{
  "d_model": 192,
  "vocab_size": 8192,
  "activation": "gelu",
  "qk_norm": false,
  "optimizer": "muon",
  "weight_decay": 0.024,
  "steps": 8179
}
MLP neurons of a small language model. Each row is named by its layer, matrix (up: input weights) and neuron, and shows model dimensions 0-191. Each number is 500 + 40 x the weight over its row's rms, rounded and kept within 0 to 999. Numbers have three digits each.
Before each neuron's rows, "fires on" lists the tokens most often at its 100 highest values on Wikipedia text that the model never trained on.

fires on: "0", "1", " of", " to", " ", ","
L8.up93:463503466516459509535537544477484515504488545440451497474517432509567488457473503547533508540558512513504455474524491525467506483548496560571538548447486429495554493547484554586505496470462538456423495415478459470525532510526464483431606552469505600489517497503489476532465485527585501440492469499413431516472518406481464462491464443441524548498540436477567514489449483559512467509470531571577506498460484455505478448459433519542426515512472442481505529481545487514485500528523465529434457546504490501538472548557536549563410455491494533466497472516478502519542516461462529581

fires on: "s", " You", "we", "our", " We", "Women"
L2.up163:460513520493568537508522466560443555447507532497518506470439492511486504480519554562514549446478540533495507400480460558397536535487539599533525509466505485530482476464512517474585466504507455496569521560487481525473543411430473477579451443494546525498463481545513434478459511525453448469487490505505448471546531500454464556507531472425546599506517460489478466561542528449464473504494522524490561490509457456475455513506505492517480551507470449557513506562521562431456522492513445530421510590472531461462486550529465482496562529541518505546535498441471601514549437522514526496

fires on: " Al", "1", "0", "===", " under"
L10.up221:517542554516514481506414571539505551515502515482566485495474495449483523450519571423479540414529475509514513511487492465531482537469523526506409496550492551483494447548504526579508490496459547524496514507481492505520506446458399467517453471536475504509492451453451477532505473523388462507547464558497485473573516537440526534546414504500493464579491506415473528508527608556556491516533461521447561502478468420508510524573471550507483542527513521472543536486539455495451516493572482490514595557472528512418521459509522468537498522436509510504492563444404452519509551519518527469

fires on: "s", "al", "n", ".", "er", "st"
L2.up630:526480484508469522422524463540489553551454503434474541458413554492511453406568527487553486509521484486517528549519475446566508543490537442536535551510508543542510482446485451438586489553457462482520424486474443502498517458533512513551467475522474478493504512511489473515445507426552506485549499480490542551604510489461483513533459449548498500462552525528536483469417462543525523494531401525489532447426472519506572528447514531531594509532533510512543523472501482508524496512531481476493495442516492502544564430484451514474489549446496518507507526469516544568582433611430451453

fires on: "al", "0", "e", "9"
L2.up81:426495446484523517500578456555546487529515488519555506509501495534459544495524520474507495490500512513479489508489534469511489491509587485570492488483443430471511450433588590529478554492517487491465526542516451515498403475461516553530476579506450506467541437418451490504481523500486462485464577508529452461446466431496437483534483537496529449464442478460470517535475466547533441526480518557545485546541516481461493532510484555481528496447604458506497502434486469490442476516493467532509572518515484577563544600477493466466473524504472528478533480522461558560453536453586484630

fires on: ",", " to", " of", " in"
L8.up745:594478365473486512600546486542503521554413521524551499446506452529542485444487458473542519487545529468448508484486501552438562456503534524500521480398501508531486521545450510535540603504478426458483529458527465401546507545507496450522479458540494560491436552525483513514518475493499550487519479488468490520537451518518465505484503584418519501534501460490496512488467429475539476545529539504495485482481495450478519528509483551537431554504501488547495473524536505506458497576478603501452429505490435490488517510475586487530490460410457506469552550482493441543525540474510570499

fires on: ",", "s", " ", "we"
L5.up365:521509527488496590541416486467511529468525499471470491461505433552561512566477479515492510490495536521487415483477546539504506470525580548545545483429507542542555505489469581525501533518542385437501528472461395478474472498520506376522498496483460515454509511484533478452504507521520468495463463526403425490553454580525452522478538501514494490509504477472568445463538552482497425468493538561535466500524581493516482525510462474523536521472493523492496489548594428483520530529517548526408396502562532525476508492492482472564442542439509533508505550497492495457551466469471508530

fires on: " is", "9", " was", " Second", " –", " in"
L2.up128:512526446539389483522522470470467498457466479526541504560500457492482456585424564489475442487459553507531498471523523451516534513527542523455522524467535525564513547527425455527530464503425480526526470456485511513584496499542519486547511442505513537537517499523455506473470490519424463503585524485431552495574547486475423498532574473442441498549494500458544454399519549520523551511505507551562481485469468455451504457417466486508503503574449500477465490565551559483494444380475550467440512507510466535518508497555502520504501470504479565513528472540493501558463538605502491486

fires on: "s", "mar", "or", "born", "her"
L2.up501:503535437412541525498485528508569451538487479454462561538457443522488496464598507457424505454534515548478465502513482533512512472446526531496544467532524527541526519534461518438496602493491449456541492469452492475501484486526536460516541540473497537527496404454492478528458535472519489550509559499439434521497472582477505488523483580510525504453445535540499466535557565484557491532445488372418527439571488570503510492470537514556499485545484456527462530429548534469492539525558530516522537568540510490555446512485494503421476427568549521449503509444494490542539527490496457464

fires on: "9", "s", "8"
L2.up644:418487460454509543535538523493536454486507459503507511496467520532473447561552548522470471461476481499514482495519470524523510502454520510538466516472495485532575454454476516456556476440496485487469507579540514508452457511480512483582439525482477477529530554507493498426434537568495472531507522537490476528545552585511420529550445534531516538535511483517497517510570461483545472532463524594547535505528482512498508458566502526480475570389548482443435433482533416479500572504556406470458468466479427534488409596542505499451502491407511487466435554508499504467479536452469505552

fires on: "o", "r", "e", "er", "ent", "d"
L2.up429:535491525512479477575488538492535500466486483520436438512443522471426471468557446555485550561535472492487481510457540461516485525478519504495479467453479409517515475534435541482493519526516498501456503532477588538481501524538557533579498534501487556548473526482484492537422517534518461518501531468453448462522488516445493470476509474618496496475497515457501486568565543521493505516542463501498509538522524425523562460552456551463469501488436515415421548430509496467566420438576436439478519474515551496477497592525440571516547441463533525481470526516453519512426492501512619494

fires on: ",", " of", ".", "ry"
L3.up588:486477483511537591444606570467541510532519486546491513546520491552509496559547471421575455450493523522537552497528493433498511535524521519489511450507448445444520484567503515537515493517496493497536511481449445461574523557454568510523589580472517546526535500485435466468487493400495558424570461570475485537488493457485488494488521451459430439505514501448490489460438508464549454547468447540460498464501438492526558473486435510542457523460528486529509484507465485515433458538557528535483482495576427486521508544478492503450510446491562449452500525543589474475495543458469515554

fires on: "d", "s", "r", " Wi"
L3.up263:429505508531485453504535425656494467496428454554426539489473476444492495392526506497533463457495463526530478443488485512507470458420496516508474433545513459451456469492436484505596495471489503476509523550436520497488534494484531465517456532481501547469526466474485510488443559508500465472440480475512454398551555452444523495511536542565539464436461445498537477563505477516524504490570509493498564593572459491513510531516548519530461524491534464535493571492521498525577521547565494431438523460543510484498525561457494576519425490512519541482543532480517505494522510453483498466

fires on: " –", "/", "mon"
L3.up607:466528510569528467479438538532491462538433541492483563508545504503506460537554490545458438498537449501527440469536462500529547478509511543412518479460503486469558455503482559528566574549518485478492464555528401480472482481446425514522470559554568470489463470444460463529413455474452512509565461507412559546504482544499461547529517554469453532532486503581497519480532458411548512547453450571491452582493468510542416515525483485488426484523583540500492492533509491498489442452485525549518532453491494501498497473503471518486511489515505501522457566547457463500576574524442446514

fires on: " to", "–", " and", "ming", "mi", "kin"
L3.up259:463480485507485437535512527558567494543452511562519558537620507481557512575548525525517495467455494447508481454503502482481447485445434498476477496550510442472425501440563484480392477509448520440395490536434598475520549500506507525498560511503540511523473465434518465450507516537443565519580444547482534527506538542455381469472497515451529522544520501494523459539458502467526525458502466501528433512463503510554481518438495474559558511462534499526487496464469489513514513500498513511551565502534544468565546499464516483464526436487512551516557562563505431533467476468543449514

fires on: ",", " and", " |", " do", " is", "s"
L6.up590:569498477496516473480538449440492480479464535484550491495516483443455528548464496437443550454492573563460529497541518508506457521504511492482464462500486538587510500564506551511404488369506440513499495504468482543534443481520519498503505448498601602483507503511492537464516504514559459502559518488450523442425469522433468480469565432493554463500513475486526496500550535553535463561564558430501478500496476466418499506527498544518493562535474524478490505483495492582461586494480488452548470534506549477503492558490608501577491493456488580462479503537517504432518551482502533574

fires on: " "
L6.up608:563434497496571547541494569512514487455527488515518464500400509507484450501491488529507581483486517419458490503534511532444433518451557491546517516557536567528502496479516409498493551509575398535517477477465477531535541463476469565502518542505417519522477503504516482497485492497464393518416508652468538474427500476502566501461523518523527477464534475515475495510543518480504548502523515493561451506463461497526553481419547571493494471455499496541472479526445492554537470484457502504554461561442509492421453583544505541446497541448477523550458467495547453462520485517462515489

fires on: "9", "8", "(", ",", "3"
L5.up724:517520497461511499482495500505509483580529523434521488511440507436543475521508508475525512506507467433507484538454437553435446571533454483463502493437525480512445542479463410457479511476544531443532530543462462492527530535509555464506540466499417411442552506526520518426464501545480522491454466527470481459557507486566510599577566546506549479465436463536445511531438549530549476497532525475542490461559510506432549526474428553472480540492516521497443491544480442453442582476507494508540511491489498516478566561506575476433499578481543511486544485543539517468448495563474522600

fires on: "h", "6", "in", "ing", "8", "u"
L2.up174:455436488464582429522579478473544482572477500529520519467499410474493475538540549516477530444469459496407492545518513515446492570508553535467528452452530514509532446513463533516493481468492512501477452498476490439478479430448544507525538524475510502456521509557555533491478398542484527495480491537555535548560537559496471481462492496552460571536538505511534542581463477529556471493474552602480508444490521505406514490425550551526525538518452476453486456533452484533503523480521555477581413509462470564498456448497481487492495490431487480481467549486494460515483439559444478591

fires on: "s", "er", "re", "y", "ed", "ing"
L2.up395:488476539512524504477484547449459459529417519493472470500387494445537495471592491506488541501536516513508510493492514517498529601450619498509459494518461530552627526487534515459503542477466489507510443420428464518520452508452469488530527466545551517545492531556539488466467475509535604446518534462508433473544525532491518494528515488588496463497585435465493522482467495448476513520496500473432506539494518460493463565471485391472530496486479545526512476534558499529492455552492483510508462418548437463489514460494477477531494537447442519441516476466578583526547443484478469533

fires on: " ", " (", "\n", " a"
L8.up426:509509416514518535442476503534499470492377465431513418568466420511514453461539463527494502465463500474461530442532526553492470492532498479433508461457504535444512458549533535540518525535478472484460527524496487412453508489455508495542418576463529489510596512483503565493509577487517468493453551547480494578501424490485577535519558504504524468470539528440512459466554548481536448463513440468553538506439489485505526424538463502517523496528494463543601491509427549493465486469517506483466560536438464472483549466574501488516535463446501521583479535568513438493511485494516470447

fires on: "/", "ing", "\n", " as", "-", "s"
L2.up659:510441498582524516463530499568486467616406494520492480536543536482437500453498487534473484495618545514476557446527473547516490555487478548520523536447500496530559494523483480543536513553540478534431556497494458441537466529458468482468469478485506490492467489518528448482535449473420537433531395514516472498485558468548469571455473565603504554498478538555520489535529503529534503546458477495448515550510493435535507455468579551472528442500518486559433469557504537472499451461494463472439495471448541549507475533482423491494519434491551551563458519519492454464469513530491517551

fires on: "2", "-", "'", ",", " |", "et"
L8.up368:537493475589508485492508574487471462468502533500487501539543510444433485475556524471570480477515494527519542477491459568531525499479499449507481466493501388486511546464450525493501540466478554463480486484542508503509539433504496540601425466547453533526489457531510414452499510493484511464474497519473547463563516508554475523506435500464489511510639487426545549541548447479570499461395578577513432473515499447515484536507553519519526438494415452478461490515470556514557450485587463490446536449500480524500489506501553533537482501535557475473470455508546503519520459478547415526

fires on: "8", ".", "7", " work", "6"
L5.up650:468499487455434507501510487591476560546529394529539525469476430516428590462512493530506469493534466495470530538494484541544514529495484459621493528469564502520533514489497509568531524518453524556484499532607488467445495521462427427530488532533461533522548496465543486502434591510467500475459488494537479539482539450515497565574448521516536494465547473535460540490529475505511487574522551434522470507488479482514552438487532438426530526438529493446487420479487482513483444476525545498488492421551523558559488548458548478475464496534488517445520538503380507452485537477505481470

fires on: "1", "2", " |", "D", ":"
L5.up159:545467464516533510401546502541468508534409541490457513472481468466464514523545528459506449463536451473580422431454478526408527469527506434526408461513476524502440482549470462555525452460492558482537580548477502536497500491561539460508471517501473542509597491543453527552494544429457487432506460485528534509501535505508513508540563506534472500517550453523467521504558522485472563469431497554442514491518463514514447566465489490496462462477476502528568509491453595518543493503520591522471546491544514561433480474486481552475505506560440528481430470522541510497502483580544469426

fires on: "s", ")", " (", "-", " is", " was"
L3.up6:511576496586497530463487454405532538495468549448455491467510480466468463583520479497446517545477476577412476531560542554499451447483518491518535537474513507545426558454534533482516434533555464504533428542532511460464486556524527533526498426476472530476491441555482476425513530490533512534508403416466529520517466518390528516488533500454529511527528496575454545471440578496475425507494536532506515494475502495455552467534488551512542508488464548481473567497472440498525534466506444510548502544517508489547383532533583462470520516489535546478530497463456439475483503514498502519

fires on: "s", "d", "a"
L2.up214:571546481436523536455499509522486380539537411512527524522451494512524548419493503480558485466432549525542524460490476551543567504502557485546451441563490461449489520479420442472484535503500483419516534488521549559513491531495532447459457511505476546516514531536493496536447527507459501475465523523601469389578542500539522520473541507487507452505491407528429507558497478407570530468503518438455505584521491512547465549493490526473554483514471521470501499523460568471500524466570525512440514498487454511535503555520486555498486523569506488492543500506534422464517465418521471500

fires on: " in", ".", " ", "3", "1", " of"
L3.up695:510511517487475494534537495505536460566481506486554487538388485495499479570503542506543541539461472460514496535541491514483486519517520569501547532543470459502592460435508435516538520522454458536531453460543548452469524548444504498504463481489502507505478529539510508516440549474500554482464449507522523488538559456497445535427463550458513520566492424554516481478460470614504532533544480476463503521461520481432427399490486456587493564459468490548445492503562480533479440514515569487478549500563463557482437480499549493496446535452593470500505502382535460460453465491468469554

fires on: " ", "1", " in", "'", " of", "9"
L8.up375:542463484475497445543526540503546474493471563491571517520430414445537471534522515553453469498522466444526473497512528482458504530510455559524479505457506490536540508590468539504512535452465530570492523481507455421541495457469507454527425465493483460471501545587458458519531575538525474532450545437490540466534460407559503549484481521529468458506468534524539492492449497486534456535512476535563506521479479474467516518460470503591584497489476457532428514533563438502498453493400552475476565485450442588465510529464506559452450467506543536443532415548543461463500531535470466531

fires on: "s", " such", "=", "ish", "distinguish"
L2.up680:479515581541481508462507489540545461558502435496503471490482494479525563512501481522552498601498475417479519548569426510512446564434479539574512528489437483505545452502441442530505488531510514482487420507480496504502491448473542516418486477526533480506522491441494551474487475463418528465606485501530488502498535457550547500506521513507474510548471476524513518509482533506466511440540422493538426535478523486500478464481529515526567583490523529561523455515525512426462472463460506527540486486509529582511557515498522517472488486462582607417470467511553407444552384461473534508

fires on: ");", "\n", ")", ").", " ("
L5.up387:471458475541487507453501453482537507475450483490403501482508485508493538499458600464571510532504559497479545484535495499433565444397462470538582509510507455404521553486543512461476516480447517491495503493490468499432509496471453489471480433462527452524542580484451474501467564573512425360454608475484519524490587428539514450469595507520540535462539486546505510465504521519507513490548527543532504510500431462555502492499523532504489505469484472484447562539456548489449482444447536481556524465524536508534457524470474463556496447488499510470540532480481501523550464503540482429

fires on: "s", " where", ":", ".", " |"
L6.up543:473486502486464512431528530564471523544475497464474547415432467507485505499529427487467529519459560588507519447553513503502518542437477473432514570488509482535482493504518544476442479448528520513518498480564495454515480448491443544517466447495402564533521464508483506490500504539523492466539502474436579474494542453510481503503552639498543434603501456525454483616586489563510501509584526485448493528515531407490462490520510550529515495490493429543515481473551543521506462497505472487562528507456550446516473407513550495546563532518495453517476487490506498429462538463484484527

fires on: " Ha", " Ka", " Ko", " Ya", " Ca"
L10.up686:529504582515477475479560421531549479460523538524519506500427475549425536507570499519490488454447497509496550412500544547567480473512500458462478494469518459484553496438448546528459541444571466507484490496490500521449487511500485492519481516506498537480503478506550465500515478487458474522440463564525491571423531442534549570421452505454533526424488507480411550514465541422460522528512523496495489492432523479537500509580533599547540478495433465453486445589474557503536489570496506488468484519485504485444486505474562590473461462569469601461530478506536497464439436496528506519

fires on: "3", " C"
L5.up360:501474581494559440538469443531493495529547583486463530511462480476519421465463504552504469486495565520492473457475502489523531452504527502483510538510542486496480466519437504485463507493492492469439600572499504530412507529564530516512572558517403457527565492542488444440531494437474528491539458500473555484499515496528453517558544474518470414536437453572489422514521543379513533513544423523415528496527539443491489460481454578508524528464530459486516544488566495515489466487505483490444493443515520396474438458534577453488516552500502502572543516518519525490463514502527492455

fires on: " |", "\n", ",", ";", " "
L6.up601:599476582467483471486469474511517516485513548499496474517493471450466481491530491457493488479552564457526396462480505518500497471437573500435504529471408522601483532512496520518458526467488537557503437551505501481534468516461439451462461526476508560489455541518460414519544473526520509503497494512502474555521418472394490450489527465527552492552504452460557571474530541499518469522511471440529533407554488530478449520501531531516450472518586419518549485507535512595531462476460493494500521441509532481472492478495560470521525576419565432503470485455509424501563515553487521528

fires on: ")", "n", ").", "ed"
L2.up348:562545515530489491479515453499471479425479501473480474454566443568445517490495562506523494485506507460523536498513506545435525434509477535539501534516525524499531527442499478590516520473462460521467531552425430533515499510462542488510551379489528529462493515512590489520508522493538505490452522492485605464537504501462515551463515477484540507471573469451514529495512528535481451540455514533579538430447433453499478464548461529459457519477570477476478526548472503602446444459421531475517455548462530527394497520445554459467441471505597535492562505445501500580539520472475493496

fires on: " |", " La", ")", ");", "}"
L8.up633:535482473595561508574521553521497465515470520524415525526510523567494457457513511393518505461451504472483446479476490506454530465502498496474513504481538436484514447462426536523526461455417539561469528522524417530533525532467442526540429529495559464470484502506528458508490509553533475463501529549524479565525485507480576462447465550544467504465463458558423536509538547495457514427449485534570532454503550479455432479464562581491482498467546485427506443548487545538434507508450515525476496555503491481495467492516476458529447469619478523547543576513438502547530485535543472494

fires on: " ", "1", ",", " of", "0"
L5.up314:503543448562443447535481526464519517518515524539488541560487482551494454499480569553491541494512429454455493525479499507537383473478545523564439495459471504470495556508516598511449587468456493475533501553533534471580454496527490479529375516560500487517477527523479520511487448536465529547547504524554587541568473486531445475419541506446490519463432491459452534471439577529509513498585506508517495533493496395477511507528468466486517483459394503519485531504506478497522495560556552582477557525486493506494435455504483487526540454502442530520471508521431531515532559507480499498

fires on: ",", " of", "-", " and"
L6.up628:496499514573486544524522473493566605436503559475494539519535491535521490567440521466524571485541393474542474457475480506515481507565494534455412540492434487559492503453498548503577530505544536535449457512573526426503551449498549525424535507452543546485473497460447497527445460557460505463512482498483496513530458403534567517490404441470523486468571494513531526580527553500503514505569474496533501483515523546567452420517480510488463505450556457454513510446490448444514548512499482518504510464511484490480447514485573476492530541485505499410458479531492433517509561468454475540

fires on: " C", " medal", " pre", " F"
L6.up557:512452483419491524569496554482525492513451510494481468502530489570497578500461527531552512490483507438451554429480443509472513509450525491518488495432460514478552468500476491512474580536532556466578469591465461467458560553476538494447578572534438453455492542527527580492543509526466526545466466394532499468510471528549454505517516444489574444519439470512500475484521497421532513498512466507505471464486516494476524498465513526546524553505482504440441523546502467528513467518514415468430610505489422519504502518548568505567504518462455515504548530513549545536448494467510534385

fires on: "s", "m", "=", " Time", " Love"
L2.up641:501435566548526513492434509504472543498482479472527546563480504413414458419488509500515541483477456492485569494505488486465518435420527607481556515492471470513562520533472546504453480583476479454494520495488520568534528539494502452478511511506553484514500523541450521470397516446403543541528548535526572470522441456500464493500489548432573488458512445543459551463484498494460507415555465493518508462513510493521417545587489454503526533472535474511548455563568555456501467468461497531501465489429530539531565527517534546487511512508526486528457549576523530421537512475465490493

fires on: "s", " of", "6", "0"
L3.up581:461488472528451456511434515484441547387412513512514510536495465545532480502468506529443483450510527512438489491534511491473549515598523577521445519477506518521554520453470478440462491542446492501530529472482531459511459514507464477456480503532504650579500401553539499550524527542528536531546512554433412441521508490502541510476450554463479487495498400537551466493468466497554448518458484587474594457522489513507532506402456463495528480541470474469492533530526504495530525549567509500448517574466485516489435474476486521497488530509523443517530502495471486524497513446482539580

fires on: "3", "s", "bra", "box", "gu", "ab"
L3.up12:521451540558513510605512437483481509489508431507499569492439511495539469452490495566560520507456513418531522488535445418583534531519474464443527547611531502460485480431508498487496460524534500445502490515471469532488585423473592496536530508556424496565459558499512498445455494573506522483482449522492420530493545502517503508559468469495502468519525496493504450546544485527528467514486440536496458465458523518492467494448432515525536450451494481478591481473520423549480416516455439536448464493489538459552541473582546492514441471498564483520492513509443541507521466473470556524

fires on: "-", " and", " from", " or", " of"
L2.up717:581520501474453544501506502497480503468500477484447483562515477485463575532518546494479511493457469483520514512478520491487434423513461566540505493544498550555510388498448536489545597516431481534460531500478515402471475498435507419535441537480489507521497437522499539493561451539475398555493505505487492477467521512515471488468547567547498492528477448546458506547562502440509543499487516486477510560514394503523455500410498562472477535529488450449470562478508504534604538549492582542463477520496478520507578515574524477506529440554533513440499494414549475445542500532533486491

fires on: "S", " January", " ", " lost", "K", " a"
L5.up533:540414483506496568440495491499519532504524530475467481464557457515504442480493509496458498495561440502504463517564512508481477472556445530516443506477517477470493564553490464434494484487495434541443516540409512497435531548547517495493460530423489481483531535532474605524489585453456495464572588442536528499511523510559494593544475499492492496489439555456450513440479513508554459500579486496623560455480474549538518447512526451474467461480558461526574430519555446514505502461462528509542528483519491563476533554528480544508411445505491585468489472500516471465534471508540501485

fires on: " ", " de", "-", "kin"
L10.up186:496506444541428491474493511461540525510466529489467430545538505531582466541520499512528486512432566498448541440525521549534545434532469523510508501535528515531463438477526562437587631521534508517501478494514469453454453542439470433486492541542565491501433456492528462455469561572462474534533515495555540473467450504458494500435553509453474493517470440502595526487472433491481522444579466521469453472470510512526506528519474502555567503517492499464602494445494476467469564544466481459496431492372488497467443504473490466489533496521481526519559562458504456550469500505517536495

fires on: "-", ":", " "
L6.up349:564492458486517505441504493505462589492471586508518470500523472541531487479517544485468534510462506483479486484573506484476444531561516508503466523355479488548605459516483506465524522543545513527518588454427492470461452559463462447530484498500569538504403492550545539485414477458431485532527474493427520490525421544497489503514554539465530544502449518532497554469497439515480548555490498455519434467505498539529461495482479553479555442493511543438505489475471501538434555533406490554492479549482519489525551529538416494499469542505447532559495496538546468521528486518399519482

fires on: "s", "d", "n"
L2.up645:444516528613556544488479512546489460505453444508407535491484489458512599471429470510484535471509527488493433506547560447517539447513552563501456456504516493494484519394539546498585408527535520513446468507534462496474477514481505502448495514495540536553600518446529514490454507463523449527569439504438482451529511453478524573484532552523468502520538455492517484529506454512454450444497521558502543514463430418545475542508503479441481492448496503524471495465484530374499481514590530510489500479513506514504487533464592543487482482558557542460504498532497536524474458480473564532

fires on: "1", "9", "0", "5", "8", " "
L5.up450:451518553525501465572527480507522443490510555412496486529422479376543566525484443516391507479496473533471458561519513559522421499442437540491548529498502512558535475532447472480455557475578492488462562502444510424478474498500461445511529538496436551464446479562511495508431501539431486541523515523482527452509474519508499459473541563549513485488479514505450541453481563559550471462463478507468554476537476573525560499623506507508519473572502513454449466577544526459491503453462448498477495497516445522494528492497538560452523509467485547472527459577524529471487519514485522476

fires on: " |", "en", "s", "es", "5"
L2.up694:518469504482499459457502498488412497542459541512534495482573448527548509540581560483521477498511491538543549423500529472453466483524484527484492495528459493442541491540483511486534537500488498485481497575519481472502486509480487562495432537567497486500527451446538504542595496572386488537518448571579414519520479476387511525506482456518494478530539406490515437586521472390545492443441460524558543539476448488443510450490501479471471507550422576443479476508514512497525547492578466536476490543458475502482470480473522549546530524526508523454454467427521514519558503476449527525

fires on: "t", "=", "k", "d", "s", "m"
L2.up468:441589450510498524489519536513501538556510481477545502506520404461518434543544515502489484474491431486495486485572545570518504566408468469528531463508550519455484508548474518483594532485463521454430417461442527488510420439479495497469515491524505519485529526472459515458457536476421464506566511567437492484551550524424446527447529452425494557499552499497479554530466542474478517455542506497485532484466502499516546465492453566535588623504512502478490506528510584500499482456513471477479575553558449490526510498467509541494533493453459561503458479461543463521592463455492475524

fires on: " ", " of", "–", " from", " New"
L6.up371:545440478433510467517531513450528534507515502488467490575528492523561496539421573466511517458500529424486486545528464488474474461527537544473447525453492427496545534494473444493526559492542520529560524543465542470517500479481538481555522474441496587421461456550474465450468507554469555588545491523477502492576434465520473541429514470481474536544584511537454583469472486506505483511511501442528469478484518463538479502607443486543481488495489491578497502440545496489438470467441517425446503561524472498533542606488546517444464523547499450575466521451524434483482547488460477494

fires on: ".", " of", "s", " list", "us", " Scotland"
L2.up303:471520489507524477494527418510510528526451519429488553454466583536455489480482522541444501519511495425550522490469481469469489494477538485546483506513485533535513567524482505518524396517499451589432416500522470486540400442533572465491448445498570533523567514455477490526445481478492448505471475529544512519523447561495484522505540486578510532527492523487537531499487495566496491491590488489459513528429525486446518437480529517444475445582463526520570481544557480464490465464482509442455504426548508490511508410475543533556484468513498553544445451620500516442566485477490448542

fires on: "1", "\n", ".", "0", ")"
L5.up225:479508458552514548524499463520495541516435487507525453456518517498491471468548581479484517485486508540468537481599578562522451525442515524531467529561466492522479457492550508578487486462547454526519541512459496496479485480515461504460505516440540475590501543511505433448429496528521498453506507399465509521495509475528484494510483518496478420418501501462459482378511521490519530489554444525506469530523421444412565448490527517451464466497503418571543496564505580485458480533428535422523538521516544487479465532524509531466426508493509486477517554455577477526581523439505440562

fires on: "3", "s", "tt", "tsu", "k"
L2.up410:410519459522565481502515421570501474513481505524491417490398451480545477471541535523492444476396507508499537440541542498495507538526464505536490551510470484482494481481485478576545483514493550464522509515496440491486538551462498540567540502511508565545510549585468482573552511441511481500543498543484457400477517455487483458530489483512471451506569513554552457547468475523473509508430505508471539467495484515487469521434515574505508564451484577530526590498493491517502476477396498505406507571473508459473467505473521397492583500472501538531525565515472527526526554499592512484

fires on: " and", " to", " &", " or", " from"
L2.up389:531531492469472548528497470442516435523522534530495501555524460495474503468558502457535474482555446505563533545560489550501437496465467499526424457477512512511482529451531539449476532585466503533470533538481536450511443459470548495504520523504566505481580428529513499500556477481427582514634503558558512465517481459478454478444458474544521520553457534572465501491502434496569459444417487475486446485441512497416495486482536419523490528479462479512475486483514512469564572538485585481511481487427526497452510523574544551485459464502485524505483481467462464550546431499597475534

fires on: " "
L6.up42:494405478577512533512486567495519539436496446542553438542447448424479507508501523527489535523468518459520452520588492433494509529475510467466596556482480504473508502502496540442558499550511527507474445449541544480483493472486500499559525493493411497553511471511550524439491445541509527572465511529516472466482442464474538475432526542543434586504531576490505526487504491504518560453473476464533451489439487450549561474522561448451474480390447569452453477487449475531577513532503532513492542542480572549481525451532441477527488486580514489527510467459545504530542434529461458492

fires on: "2", "1", " Website"
L2.up223:569464455605471566474444592528433520525441541477519539491458541526462537494494516562504538497492485540483475485478448484411490463480541506523516561555498484428446498429546517473432491461427475500544535479494505494548418484561518595514541513490489496478483468467451520532466524482592528494497448511427548496470470488522569561444504518488504521509465501505481521548433576484530529520526484499521450537498493474520446536463513515534571521469507500527561474515478529512538443504479552494388448555488452532492439437487440505543541523456496484489460462446473504518557451543549423440

fires on: "ed", "d", "s", "é", "es"
L3.up90:481502497545547505454527527450450502596472488449548511572565438518482474515550547474484515448528466523529475465549420502586493497548491546525480541463595442481570509504477496532449434487437497528444542524465492553535502489522483548461542464490499514513556519530419518514519646579500457510539485452467510494536464446441427523503508462498429405562521494516571478545479472525535444425523514498519483435488478482566476465567540480507430507529515506487503487479550534500463563464487497594514476491471485514459477517513494531564530514514473466481488475459482486477487526511412446497